{
  "num_hidden_layers": 10,
  "hidden_size": 256,
  "num_attention_heads": 8,
  "num_key_value_heads": 8,
  "head_dim": 32,
  "intermediate_size": 512,
  "vocab_size": 8192,
  "hidden_act": "tanh_gelu",
  "norm": "rmsnorm",
  "norm_place": "pre",
  "norm_eps": 1e-05,
  "positions": "rope",
  "rope_theta": 10000.0,
  "rope_fraction": 1.0,
  "qk_norm": false,
  "attn_scale": 0.177,
  "bias": "none",
  "tie_word_embeddings": false,
  "parallel_block": false,
  "init": "normal",
  "init_std_qkv": 0.032,
  "init_std_o": 0.032,
  "init_std_up": 0.032,
  "init_std_down": 0.0,
  "optimizer": "adamw",
  "learning_rate": 0.000759,
  "beta1": 0.9,
  "beta2": 0.95,
  "weight_decay": 0.11,
  "lr_head": 0.0061,
  "max_grad_norm": 0.5,
  "warmup_steps": 297,
  "schedule": "wsd",
  "decay_fraction": 0.899,
  "decay_shape": "linear",
  "final_lr_fraction": 0.0,
  "batch_tokens": [16384, 32768, 49152],
  "max_seq_len": 512,
  "doc_mask": false,
  "train_tokens": 498900000,
  "max_steps": 15267,
  "dataset": "wikipedia_en"
}
MLP neurons of a small language model. Each row is named by its layer, matrix (up: input weights) and neuron, and shows model dimensions 0-255. Each number is 128 + 32 x the weight over its row's rms, rounded and kept within 0 to 255. Numbers have three digits each.
Before each neuron's rows, "fires on" lists the tokens most often at its 100 highest values on Wikipedia text that the model never trained on.

fires on: "s", "ed", "ing", " News"
L5.up323:098124169125154099129160147121151073103096145104147063111077160086110110138088128128112153167147121160105179108166110080147129116091134110142141090084115120087118154112119137097134131131141093124146145066132117103106115146118110127117150096116195130172174079129071059124120111116209147166121070150114169075122075161104209104140156174212176116203107153161141147157155130133174182151193129071126151146114077090076144135119079138136122107105151131142126149050144117157175086088122128191136123126213117129129112078136140135133094150118163116117042153075110117147096137148095098140147164090128117190125172097079188117146153176102181108233156143142137129094144140140098082120145114102132140144081104059116142121149109106102128122148159139159136162154099078071140104094121113

fires on: " As", ":", " [", ", ", " (", " ="
L7.up181:058055173132189130124096142085166079146125152143160161120125122106156128116183110129130136136120143120120085106169096152127151109139113098144152129151095115132159143118115046156127138040115194168145135158146170145130141143136192191115133094107114135152105117112169158115157080112124181092159109142118145139135026133104125142146116114114112109132119174134199093120135130144193093141149079101124148180111103140106107084145159178113113142129064183172118189113170092133090128127120109046124164111132140178141117089107144113162158131117118163127098198167174136147105120087081153097151080086136175090199096112100074168067099180138116128114146137085030123144119142127161155098118114115157143202140177097135101135142156071112082116119148123132187101117116090149111066172153092

fires on: " I", "- I", "e", " (I"
L5.up414:083118115142141094162082152180123077081078164140168161153113147103117115110121109145142134105146130170105129137126066116155105171145138108115137139139138058068127136081095171069129114133178139181137131118163094114118069080151153075177163109101193125133127104145131107154151126233141137184084158126117112114139126145132148130061197114177183128160077083131145129086161159125088119077175135137130140065095117115077137145084113089103118116153106166136156141177116130108159157116106062129184123191112090095130095152096129111128124121125100121145121099173130161120115169127145061108085135184102112087119154154059164096116096141058161176169106156140142127157142156110150188122128186156165168134125143138121041143159116158114085146104212127153090120117162108069141120132051109

fires on: " T", " | T", ", T", " in T", " of T"
L7.up405:127102090110096084090184139103128159125202139149139157143116141164174144112163066111157094134102113176107163133141181143167125129194049130126072154101051091115109161065067149147140198102180104158082172132111189114141121097122132156090129108096134146161176068086155134106126126142202186176092163126176112159135124161165105142172158153161172177183097127162092137075125116163086205157171157109175099096103182107167112117097148137121098136120137131170092062135137192154133136090147133098150099108172172149195165190143123142147105161121123120112124127101151103104130093142048139162122103116107108116090131138127132068152175136143095083125141163142165111148165146108137094109086094116138158082138128096144140122113070125153181158140126169174163120125131168099139152168116113

fires on: ".", "E.", "s.", "o.", "es."
L5.up101:176220131168196082159093119151092140143140128172133137143086074102155141149113129171119121083065092108094112125084122154139175135115131164137131116137152160117083167149154137104140147093134060087153135137110114090105129174204130115130078130168109134070136093135110120158129109113142132129121129192110127170170102152115180096113126158119225087074069158122152149087170087148120090111101111136134141125125087112130109136143104170107133164126134193150095150097152136152161122149132065105149123096140137153093106178125120161120183166094168201138140150082066163091177153183111127080086149162144114151087112145131157096101140112148059090119148172084122193111102122182180130146157134064143167156148166056209133128107083107093127151098128210131119110150109101082115131102082126

fires on: " ", " of ", " approximately ", " over ", " about ", "et"
L7.up407:099087148170089199121168176119156109160142163138112121111073105114098149115094180129160148116125131110112109225129145207109161162118073065132035112157122155112146187155143129211108163124129101179135152116159167122122139127130112107168152184103103151121128131186119129129189121130185141130110092168163150117130109150118136119135126078165108113206128126050144156134180137123114175119156142132103046176070117108111126117141105145105124171135108142141130157151151161149174113133141101115115152129105154176087061189120125126084158123132187115148167100153113209146113145151072171149152165120158111146137201115110150128122172141086129060085068160106134131104147117087197122140164145099105156048117122175128169121090139091173144102112186145135177148155139111135113139110144127

fires on: " | \"", " f", ", \"", "- \""
L7.up372:115156135198126113131114145115084110174128112136154102126091168136151102110153078122124115126114090168123145136116097096086094122139136195089116103108134152094106100160183096130162136111154084114168122079118146177096127149144151079165149089123131134111128115163180133146107110153099098130123115141054174143104087122104156087147095087125173115118097127128150061101116078067177133119163114167094095198091119053150126159087110088057146117165106074105062109158195145137133115192152113134130151114152098129145159182083110132124132184159119158116174133101135114116143166083146107101179162142135078079171128117180126083071144130054131169183110223129083129086165232184166125112139105118121145114094159121119086155062145145111124078094087113120082106158142136131143087105097097

fires on: " to ", " the ", ", ", " ", " of "
L7.up261:138117157160091146088120187114145109178240149145158114109117119135095128095131151051103181185134106136149135128185073127132144112134133105133083146162087133105148172118184098135126151080078070157178091143127099150173142095096207147115128149062139185130167104146081176143124097138123109146135156182136075149114126120111127178151154171091094046116092165082154162085106098123165098121126105145132065163121125066131081137092018167082129154116116181105119140126137098149163089183097089113104159146080135145091138166111127127142135178162156163139178152161151116149120127161133156124153160099089175101104150149087154044143092164139167182105135144138112122131144169139156124095106114135133127128189154122080113101090149095061085133139112130140133110151120161118085181101122131

fires on: "s", "ed", "ing"
L7.up121:153183143136103160125118117172133120140126157107130089114073141138128127134117139140092111188178124175135142115143144093132164133063127103143109146161124114133104149178088170114132161120171097126097164116126086160123094105138148085219174107172185150181166084150178072152149117106128152081148113137150143129140140097074219140173177181143124119196116099113082142129136085101202180124237127023096127172125092089153142130091096136096125120111123136126089118105114128081176145110145126096094130057147130127163080108117116151133163108181191151178113082138124115151140122163130144157135172104104125156080202093082185108117134158120177133160183161144118157119124115197063105112127124115104142124123149084163113150163076161086128101100145132158099182145133105091156124112086129

fires on: " an", " the", ".", "er"
L7.up222:125131120145139101103146084164100100094144153173118118188120137130153107183133145163121149078144137133120152117113082205154129155171149173044146178060097114218129171162104151131134092183163101130145196129108137120133141116129164162111081120109119150123141077092193091148134127117124091175169078148127129097158096156164125179057159095096102164114092183085092143139134108157093048091110166124141107104100155176146054166070145089138129116104126137098120116194130066091138099133130130088140145172158169076094177144140148179164120166120120190102119170102087135144133097141200144136132094120069106141079160090146100113144162101097132129134166149113110154119164144074132148136157074111090137088127184108100131058120174067145119145102113126148111113102098080142071101101126120

fires on: " an", "ar", "ous", "be", " most", " a"
L4.up191:125159095180137076117131130088102103086121150129154110109126114140131096125179097124120169059159071118143042144102135117139097143189089133181173128083143179135096149126087094207115063106103104105110220140162153148152115078135143153124151140113103149159105071104113105126131099121151126105110111150107146070126104105115094126080146158154190136087134055134134128184170127195120155188106120147139086099099118093115088055104105111109142169122088180137164147152114154163097166084139124117141151157135110101093107042101095145142145157156163159075066116117108144122127093138118155181147197118119134141123104129057097105137102168112125184107165172114133147133134139032108133107124134111106160166138149117143081148163146154144143104115160169155170094091091204164151159192117180

fires on: " st", " cont", " Const", "st", "act"
L5.up198:105116136127169073134177081085096100135206136152129149069062120107137104100103160146133180158125118108139157140125136115142150166155128111101087146095107121162118154125121072145162143135112095201161138122096152185201154137122092142115136119123043133081101122135125168133035113189156083119161095180170101141141076142074105125135120088145119128186100170074105165099118093102105109126134151090114133147114088112132148152157111182115141175162155135182148122164161150051130175133145148114156141159124090059116162053167123156115175136105102104099108104077171149137124098178109130134144123104104157072085162121115108126074109109152155169139163126126128103080092129073122111099108141126156139103078145058066147118136139059090091127140096110153201109126154179142121187154105050

fires on: "p", "d", "f", "x", "t"
L4.up15:101121141128098134092167173148134097090169121119121128126100147037122104148067131107124123093097127110110140127092133202121160176206112147148125121150165101163142184101112050146108095119135124131144176127113141127100153121108100125136147127139139124101163107092144129124123138127122081135160088132188067093150139126155142096085139073114059105161152103101148116119172119167038157145158147112088131180091124088077117148147153132140121132092165076163109135122053163138112107122178171140108058135141166136133172124147139082123204134134101149050059111111118106157069127129166101145126131073055088043084160090141142093086135097099172186202131121160145149087196165097142067112141140100175162165093168141147139128125150117144134091111134139210140113093140084129099110136136121

fires on: " |", "-"
L7.up389:128104147124121079139142118171172095139143156111129074025091177143123161156042137153113146108130169109164206168094125177126155122123084111092090128136106166112160152124148113173176141113207108162116164072097085110141128110144124109101069130167081156087138136091142141104137103134106102142117161202182175115093139096151111150098206164175138173137130150093173146137179158087215115124123149141155167163135128138134086139086083174106117129130110121139173159104113117142116098187131154146091176105099122131180152109106124113199140153094065121090158133123120142135139147121089149156178071062145121122117178149120055135117134114094083105199141124151138136133178130157148137101170126117162140117089095152107135126154141137155083120129119088167164195140106085159129084043164130

fires on: " F", ", f", " f", " and F", " and f"
L5.up287:166153121106097125136150068137117099173123156153113074098063097080165094085137127158149137152130133111100172155118132192152131093200114109076105195118214079086100115113153100116077104187134130161127125115140157113157070160123144086156194126179171136143138114120162147088122149141196137123101115105094083104164086109155198117146149177123122148154109171086102102137137135141174168076147085148151117182105115057136160123117091144160129080162143191145132121074167086146119096148167060156175101148094139127116110208161090160113114212159151146092175131156142142129128093164173136124137127120154071096121149099124070126136139094087102147143147176179075140122132165162147169125125082120159153138112155098196141148102081189151131166101159125171116144123122134070116144112111159

fires on: ".", ").", "i.", "ia.", "er.", "o."
L5.up108:106098168150173138058053128167070088133094170145155124109031077127112121154111110134102129160090125150130153104108113181117122132106086122100119109171168106149144089092166077100111083134181131147178159160102123098106147150172115100106095103149141135161145081074100141130183133133119174075092069209134151146156106152069159097158092181154106066127116132138192144104154080114121110143165113152136187181146125098077080118170138110129153134132094149174096117120168124099107183168088155112149141101141162148106114197131099115157176195116158174113125127106067134049141172147102058119173145088081089161107089106170138104074119146099078116129183145163141180119135161146151136075146134148115142103099153119102114079075077085116147169108143140155120155129101133102129130134115108

fires on: " f", ", f", ", \"", " as \"", " def", " ext"
L7.up71:146162062145073163101105140128070144109112109183148138160113126089106162129155119131080085146115114107160138185112087202179125158174145176111116137122139134118151125170154168101104077154161080102173157106057157156133100185145126107118111121124092133129175079114103154121104090126154116133120132136125177144147126127082207093167068124085142086102056135121179164106181133168145153135110089168143067158117137154140056142086146188130117089136156119170122117123169107152144100140146104197165149097045097120158141159122089154132110140137086145144199099108152090135133196180141102048124076107178108155104179111106154117123124125083106132125115163113106124098167209128179086165100042124157156150148157166159142083118127164118133141135129162192150104098109136087107113135105121

fires on: "ad", "an", "ol", "ue", "en", "ud"
L5.up194:160110175146153140126169110126161131137188183116114105128098069088130116135148031157138170095109124099099095132137140142084143132108094146082128113092092192066138165139163144126117130093140076188099159184121113078158116116144139129175114052060166134143136120092116164167123070138146114097200130151138172135160132116138134116149100121145095138119143115095173084064130117173133152087128105161147109081136146055114083129102140141117157119125068131149086079140186159081140124136075115087138162108086144119167086099161167099110144130145146125135175134067097129175103130128098177099152110078145094181116136158113131120126149156163134227130119153212174150112064124169113139079215079112126154163152150144102061182108117133142094139123160116131198119097115145110165162135130097

fires on: "i", "er", "e", "u"
L4.up439:148117094155158148111145161138137173058151190141172123087151154120052112195131112137109161157126126106096140163142160108118143109146132143108091112177181097141183171171157166065070051144133151127079154118096109145151076108138106108097129094132150173167126106131129084165147058151184123179067157117118206122132126167113159099115154160103114148138096144108130140094100106128139175159125118129150051140118071150165158124114111152119126138173092111170094177144201099140144158153120075183188171156158168137113180084136136086102103142180173113109110150126112116099159081088132146141119133126116172126079109133124137044121151158163186176119145089134071159116120146152078101114074125112171156077164192120132167201144092149118135151105166136156185118175152130117152106110098104

fires on: "is", "et", "p", "uck", "as"
L5.up321:077171166121101138151058167173070110144129143108154122098146169092100140158162095091117147123071087127076122135176093169139124179130114134161091155073137088156056109124148191130093148138143104169157133129084169121098102130142105179197076043125097146137136146117179117153114087142117097098180139101131129117128081111142141083138128119117145082133077199111086124080182146120178142106148156090143141135114111093077137111074134115049199145098125136106128083112170144150145159188139119161089146110140089126133081015127114108141098113121133125147148106060151145092153156155094104125145182059157126096172094082113077149118135159146148154132140100155116101141162151116133090097183146132121165138110159133037153111144124077109130145132140130130154129165132105093158062053134138

fires on: "-", " and", ",", " |", " | N"
L7.up408:162087113124108109155098098144135196114180128145091133120121105144122080137111075125143108069144163074132120115115130178152171081140072123143074077094095109074118125075177139108146168153198110101160152067099074167079082125109112149156144104136139177163177129139130095068083140133122125161073149122102151109189105129076119080124106146149154184113119130096165157090125081153173105074088170144121185121117122145100159120128093079127178176100105166143114115067175119163124147170163150119134156110086125057104140122138063071185181187076108147153075093153105105121145107115089092174167122076113178130133102135158124086190141099139108152175178140130139140124139114151147111130091110078131138096133158115090035138136121150164095097155107122145144082160154178144138101138070134

fires on: "e", "r", "y", "ans", "are", "ie"
L7.up351:129153087175140087108050151089167097146173162109136089178149124108157180117191074142160140126129121133140145166098103100109174096089138124112146110151075130143124178093139111170043096122115125141104170187149096131157091083161106092103141175124082137059156125079161088091168158118145138156117099140159168160084102114182141113077120127138152145092108184093169158080123130149149095127124111115117132128127094077157113161106092141153164146105124122182050127098132122148081148114120061112066200092153105132124118146116135172191124113204160194035169144131149135145144158126112136153126134104133119177114136112108054094095114160112156141107132144141106175161160138121071154164109199112193104130152113130099127100127155111107167185097150112138122148163121127131071152032119132

fires on: " is", " is a", " as a", "ing and", " would"
L7.up494:138063025182088181123137131158152141076133128159169093130120169157105094104159077139116155120118153131145124135110154116123159160110101104138102109077097132104101128112078119151128151114131068128134159139135088141115115119166113121096129092153174179158211091099155171158165108120153130076108189143140175146120099130145090109129121150147102123074086147148129152077143116109138108110107133071142093140098087111127112222111118127095110121115105161120114188093162189080134102119122065047159165087077107132127113118135126108124098165165146125095148113086154142181124170182095080127103169123131092151168173137141089169170127109074147129106179151149069083134106123139129109045161088120153129121115148178111134070120175156037035161134160137137133185131129163095175156092140096

fires on: "a", " of", " &", " of the", "i", " "
L4.up105:107107111185136105106103138184087101112170173169161052135124147149125098145122105150120132113220054125125192139179140127125167118156089151118185165079083094119140155072119060143180137135116170103126176041162170125145173125118117105111114158128095145135128128114068123076116080170131144199125190134154174112059108152088182132141112169174149119154119086070118096131107103154174130129155092115163112131121063111119123125121126104110075164145126126116135166104144111106137120143157097117126171102144155121188059100157127110084125133166128185070127128124167172132152090138186079118126157109106141122143137094126153061117149104160197122126112159200091107116104131114155119108142136130107152102177145103120087208160097159081061155133080119181159095073125105101112110123101131

fires on: " I", "I", "ou", " (N", " \"I", "N"
L7.up466:139142150141150171168117185126190151126131138138115105100162138058168150152125176189150128117170113082155164124134123148126107116132169146118115113103128115109107065151100144139122047100120125188139121153124081107141142113107142122149205125103154153101096104086071124114143099118134142169083088099118172110116090071101127154075138126134156144212089179125135117143181133129112113131088109126170103093126147141130077185112124133107114136138125162108126091137127137084140126130089091213156158172064157189074124022096091150135139079170093116191111133095103168144138163190099055129114147138096161125146145101138157118119094129115085133160162142137169151104098174138120099107138129120198149216213118127124103118087088183134081113161147143159119199184143171145130164106077124

fires on: "es", "et", "as", "is", "S"
L4.up192:143136142065171124120141142165187112127177152181176116095107118167199109126122139161125149150152075154050157119140127197125099145127130117135094088126093101163140122163156108199137104139150103125136161114106222141114130095132114141089176185123118146105113128119132125134112117153220148155149084129112206062131110147130143206185138073171142111129117183158091173090142191154115120081150098081124176104111151150136071135111163159099146142101123118083107180124166135117167129156122045167124158154094136092142033095171108145152135060115109177108138104107159150087166158142142115086175117152121075068177153068138108131089147115106118119125127125091162108169105101126158159086205146106109133109147114151117118152116104114118123139090157158138184094163098155092157152139115162

fires on: "==", " it", "s", "f", " ==", " they"
L4.up424:166170166114099124213073159149103090122189124097165127092095202069176143143088171142101178146141085105121101123118156090140165158127153114093120150109188072144121168110098168146104124125152134147080169082140169148090146134114126102151156106174134161100136099135136158160104132198157143128207111139147152075161090034175187131115107137169167115107125123119115119148150110104123149158102140121132131173125110109162147095126096163102143204102161160146131071142068135101158138134142120148083201126082172158159147126161172157138090116170099145107054080132096092116190113141193162161112134144122105134111173148094143161084203114112144136133114118130089145153067151095055096125138088092162150192108150120148123157097171141091082149117106155146134172113122109136069094147091119

fires on: " we", " We", " | ", " of", "ur", "unning"
L4.up1:125162109176100051104136156116178083062201103138080147113133113156159089056105135166189169162151170148085139100210153133125179148162114135146126184138103152069133170143130075078120155135153124148111099149121043106125142108149149137136107180139148150147129152074155163104141094102152122131147144140144155093145107127087178108097134102212133164136136124186135061156140131149144152145168114078096158146106150104105099135116115110139149110102076126094148105095133090142101132116141152124107097161115155184157081145123185162136137120110096157093138023100080059172142147143133135149129149119129121169086125064120109118113154074145110176162121171178149101150096123085080106120145137118171157149163129089136094104183135218136155137141141128180125139168115187168141129182067155

fires on: "\" (", ": \"", ") (", " (", "i (", " ["
L7.up436:079105154172113070109164115196121072150170152139179121081117199110157120091154126111173113155097152170102140165163118135127140116135124103103098117164061094119170108151130092091134096170150068146132130124124116135140155128140174117146111101100121149074195166122109185137140122165170145133198135210173133148111121184125157149106085192134138160092109120117191142085145042116193096113162133142096094113075085149084140120110136206067184111104101116152097156089170116100124133170102068109128150119102166107179159180176031111104106142178068124139143111126126164141098161112129099167159137089117130162145118157118073134111142104085119140142140192098100135119162171115204155068168137150111139122138166099061122105140103130090092126146145149157147108102100094141134110142114112

fires on: " N", "ou", " O", "O", "I"
L7.up456:077055144172087137095141109133113126126186189136144086104127144127137166142127090108144172099176160163165167138096140137146170144125126147166136108112140149116114148104165115202108155095116137132155120152153088123108091079122097160073161115104162135138144124145115095119143143128140136138131167139127145132074128147104185198080123093139200089139133139110137126036178146147105108148192135122214109116095140071161125152121144092120182126105092119146196130137209182094158101127085137163126092116137165129130098118104120085123088117140123156149124210168184156102138146167055135127125187126099095118149194088082158167101088184105122121145108116166155166122100128138101113095154165102137123206072126116110110071150095088145105097165160141149147209156178115207136081082127129

fires on: " a", " an", " the", " one", " two"
L4.up182:105167109161127080109105126097136093155129173149144087168126168149087129123061133126140191118106064149076099118131183182111095111138100138118158134135074113144139154105107154166116152112126071108119154096176141124141137102107137106148182100155149172133177095085152119144145091135145151141177148150128107083156120149156109125092192140121136147095118112083092161133181196164154159106079145115116076140096134108136111083141088118129144170107099166058118144172161140151158199153101126086161227096113111110104112052085122146100129149119154141104132158137115182114092133148137106161160170122146076139139194145073047153173157105103121184105214144107130198145138072119160128135182117111148154119175160107077154059174138132079090173078161160126107081114097095151120106163092136

fires on: "-", " not", " \"", " and"
L7.up15:116099071217137066142135141160073109130178172110128134117073127135114096146110165141105148124118121095072147149145108167148136129104089155167111118131190093121093103116168065174071093130132125134143175133145138055189127143138148157078134125132103172072166101066116128151124142142101152113153120164125136141147038138112158224121162189105080138127127074141107139119147129154160049131150137083152149137113113119087098109147108146106181141076140137110089159171188144090186079141155094146182145091084148129164124095177098106132114099141136133154129158153086167130137180110105063152158157136085109149154100127154096080175151096092056101120145152114116145129152120154155079112157149061195132120149181125136137124148131084097138149123155179109198161088130169081171078113115122

fires on: "av", "an", "a", "os", "enc", "es"
L4.up418:189125125059188133120126182113064051072120168136134074154115143098126142099131149169122131101135113153130118194150156112119179140119152126158162098124120130104089155094182083135101129065130125029122174152118112136138162162106164114120134161095077138118195103075100135151144116162138144097113119118104155104093092166163173172158126096170166117092129186129182078125137139118115163101173080095109141159113102152140083165100026157115122174099094132130114197118121161080165126145135125109111110101127128167143103077141130148157128212182148161119113183119103178155159111166150166074179122100103165102136200140087106077106139130128126119133091131128124084169114142117118093063164113123124144182162145083099102105104113104101142172128115135162068114103067136116099099059103137

fires on: "-", "{", " ", " \"", " '", " Con"
L4.up167:069145154132162076119162151137150100130187160155194111144086114167119126150125158131171183164119143137077104141120190110122152126125122148146160157161120145190158111104054109116092143072111042114099140087097198070177146114083154115101203142187096142148150163114155142134142168207115095146122155176170129173179091158112135105079165224111119140071144083098076177142133088141156137160105134138177131138100136104126124113149098131122149148175111159113067175115133145156160159131152095107129133113140146116087134086157131129151145143131143109131112144119111154097103155121133158117124132087133113123109110172152089109152204114118078212087099127145096179135109156147165178127100105109191160128130175087103115075148154156102079124091178163163111055082111119099176124157111180

fires on: " | ", " m (", " or", " (", " about "
L4.up22:103079116106149118089159142163115105103131115127189088119084097141099106184130064113143104154228161120130130113156129140124138166179118119085043125134103109161067130154105095137107148163149118195123137161123102084135128124112117083145153076086169161208172104128180151093124101154199110080119098201177086179169106167180192085120104195068140108180123128129088128078152122161140110100130114130169044134090131136122138160137125126120103083077086095153105130111131158041091130166135126142131143106167143162110145141113109107167143159131161140069130126125119125107153145144129060126108136130085092152137137118148116119133139112118180117148201229123114131053194191105182067129146149107107124138119129090095129131126129090123156097119140124127144140158125183121146142100119132

fires on: "M", " (M", " \"M", " | M", "===M"
L5.up442:147140121100096156149114150132112124116153112154190049192141151119180121169157080084087082107085139141135106132160077175118166168122133106154145147126094155134096169110157113126112112075173122136108088132161118131151077115129111124164149119081177116159155063140190155059060086143124145189137173123101089112112163175096173141189094140153150123163120118126086200130114128159176134148139062157099122150076086102130103131128049133155145136105154156133119109137111076111123102108129112147116100049148179127139141085153075097147109142074127152134115113105131166123128129144142114186130078119088164065105134132135156149142186151105123163171117172159181133198128147171134191150144080139146175060179170145159118098162080123111132071131113068184143098137096098137130088123064170

fires on: "u", "i", "al", ", a"
L5.up136:148124118145144114091097071092092116129140135093125112133155126144062085168124096118097180085177083173148214150093173134079182155131073123140111151097126116156092052121118092145145107130110126125085129125145093113063132099120107092115132126151164132149152147174188131107132145136149131165103211116109127096096120114136145092143101153108151133102126190153098094123114138141191125093200096147169142090118165099182144104098085090136134137116072173149114154132130114074108105196178139088103139137113149062110226167107155135112138086147165128189108135104146105144134073094162086192148099137151093110096128178137164094116112106137099181162145141125149152140127115155152087103194145127107144087163157110178102104157149194112106076075176088140175041095143156135158135163076115

fires on: "a", "s", "er", "o", "i"
L7.up224:185108181137090111141155123134157118128114146063186098083109153124095131115101108136107164182215090142123124108049135169122137067081122098099115139133189075101138140123125120131154134187117078068091165162125123110122096061136177091118136135133137141148173095098156085125131075158161134084100116145157155089121141160086170097143162178115161110177168103098146141176156124163202122070167095112138096120121059103150147137149072134088132166144123151145079163131189118078160140170125087161110208108174120148162130069131109151146161107108157176178084138083158148115146139152152097159115159107106186128137197147056154113094136147088178150139144073123111085135147140124033095120164141117134142138108132103109157173181108135128117096118107111142129146151138115056088101133119161

fires on: "g", "i", "h", "it", "al"
L5.up284:153132111071113098176120123103129102113105149081143113103099145137149058164139178154183118103141157094149107155099143133153110100164166103109156133139144145136111125101182076112115124189166107169167137122198145095107080054134134119089173150109174154120115121120110129114064120133144165097091167142095084111091043094165095153126149117194189121085154177130111077081141114123116187111119141107100096124118103127115093113126079055152166147143152159177135142155142134170105081129159130115164151140146180114127181154115077148105143104137130165130093092149116060094206097150100113064082094098114097097113155111181174148087146049181208155115124123128135162103162147142146095094182093085100155075095151174150112082154116118101095104112141120133207111110184126122119153126127188

fires on: "a", "i"
L7.up171:086154078123114146155153114135143153101134132087151114100123111154087144079096113169093119166214091137141144133054168162164152110116133090065162146160176120109140174073148150128119166114106108083141178117170166103114130111161132118143118143123135168121167118138160132079115089164144156134068135161134145098114145147119158108075167152150139072179115104083168159143134090126172111095145128119145093114121104145197099090137123130155132118083124142136161186106229181141136163166152081201101169104107122112094090063154151166118088123105127155118103106130114195065138187116159136120135158107061222151103214078067191096083133117166148148127096105113062095103147139143104134131141126130094133096114087099104163109153158139140082105115132137166095135140142121066093068073110132

fires on: "o", "a", " remov", "wa", "uck", "re"
L5.up79:098139131102136138100106063159197121133139143091132105087123094079131168118147134131168163090196148110145109128064162102135155129105108159126144120179159113113144195112102162122177163114148121119063148133141142089120058099132140103162066128151140144117147159134121118084138092154135095092169094124122138141167163150128159112163155135220157132150152135086124087131129130147148157100090141115128104205129083120085107103094107169103169167135084133144048107114218168137097108166106123164158140078164123107087127107133100115184118159160043146127144164147155158136085159141142120043218177098139150114148155079145124115104143107094084105095148143115054106113103217131088124095126178060132137175059110144130085187132130113124111155140162134183132092089151133123092108101118147

fires on: "ud", "f", "d", ", ", "en", "ill"
L4.up409:183140205186096133134134114112136174114123142129154154149110128091094117187166093145147138109144175082122117118124095105104137128111132101129102159131088140109106090147212073136112128122133068100164143103120103111152144151116110139163137110107171144114185110088105086096098095149120073167113108169157177143147091127058177085090155094146140100139112112069163091118122213162118162082130076109165157120109133138080118117118154147106176077164108123130099079153198119113107072131073157135124075141168120219143170099140103114128139159116121199129093110112114092176124136097139138192127155166143144124147149083088085138073195089191129186148092133113108177185181143117132111117151199108146147082170120153135141150152131109131171080159164147159111152168125061084175158171113159

fires on: "==", "s", " ==", " only", " average"
L4.up428:129114166159153148160147125181120148107148146144114079103060072149130086130129088147149109203117140205167174153159120100151157124135159146141099121128109068121139177160172178125105106050132115131142134152084157127116086101116134146140058154104149147106133090127156062127131084061119128156128059158111157129110118155162104117158128156066190163211127097149096129164198102125076167115205086074103120135092124094139058113122135103101108137114138176171127134160111160126144175108159140137119127118142103151127117137145119128109137171173110120173094095122175160214172083142100152073120133143119118201070120124129140123063092108138163173147090150121139176130227081077151077115082077075113147164091118121158121126144142114089164110125100121149129129141111146114090102164111093

fires on: "p", "f", "r", "age", "g", "q"
L5.up215:077152155082075132136212111108072098104074139117101119155113179118142117137126076139113189067107146107099082131147101180122132144187131149080105144129150130119185140096126146145122107082140119156184151055093156137144146108136108086142118149137184145137141130154148135132081154112123148216134076132082082054117140159114124093132116057101181147168102110049153148119179128148118130121165118063148130141084174109135094091116085123089076183139165147150119128096124145146117209192118157137122136145125100104064135144122061126110150192212088080096122117088098148154096119107139147123137185136101095141106155088071132105078154162139171113104156128151153165098127166123158092165101163106140141111124125121096117124071127144105117130086158113161115130178213107119151116065114090

fires on: "w", "ik", "ick", "ann", "enn", "ag"
L5.up355:189115163149195118154054096100127156173082160128101152109154133091164129137156077115097133103156120096176176127088155107144119155159151213128136096144137064119096151104180118219143136136158110099140180099108139120105073106173074128145135150159148128102119094093148067143105132146167142103127162121087115160074117107102147145209091103088159149112130148129084120138155161141130094133122141111114150141105134140092122153148126126156155148167148112150075167128174189069112147131089136141087172135120153148139102133120114105187117121153139205126112073154100111168163087137122155061160060132121139136128153135115115121059150132152103076125118083116090141103153118096041025078066148064153161134162160188099156122101165062122115131134099126156148160113161104164130110067120100

fires on: "M", " (M", " \"M", "J", "-M"
L5.up159:135121114124100135128126190072149114061093134169146117137085144105178082120114130152140102173176139085194171166136113165181139155124168118133152100137142129161137115112145113075143146147153124084122117173149133169088084145105170147139082114146131139149234136144094119099112112168187154196150142132127144131161073213134092160129090099150184131127088125144121150120108123156130055179131105089072118136095110127137125158123084135141083105094152143083091168118123115142137108171208055152150126125116200149091148130170135141160095168140109136146148114114141164113141158180175072153157145099095138141169134130146051071104132095101132118189144107113156137156177111178104101142101140118175164138065153123058095074114075078067128142151148082180104107077124139090140074162105117

fires on: "a", "ug", " d"
L5.up361:099123149123143108118121188113128144107185118127114123159132120140151175108130064150099136063167145103092157171144107119171173152161138086138139070176159182136090119134184140145127150097154071098061121121113135135157098148150091125108164161120068128138156110118063147091072079104167096116132110164121165123113119137129147115132162146150106104150133156139117091146115114190153154100109076141084106107092093135069131205190096160068150198130169092058162112146155069143156099120099167102127107150149098158094072127134121126142148169156089087183137150115131139133146110126180127120140134072109206202187188181124145085103123150135173135141087100168116174126169110145121132124077105071147140087122148095098113097118138198134061095081065080150175121157124121081105191126150134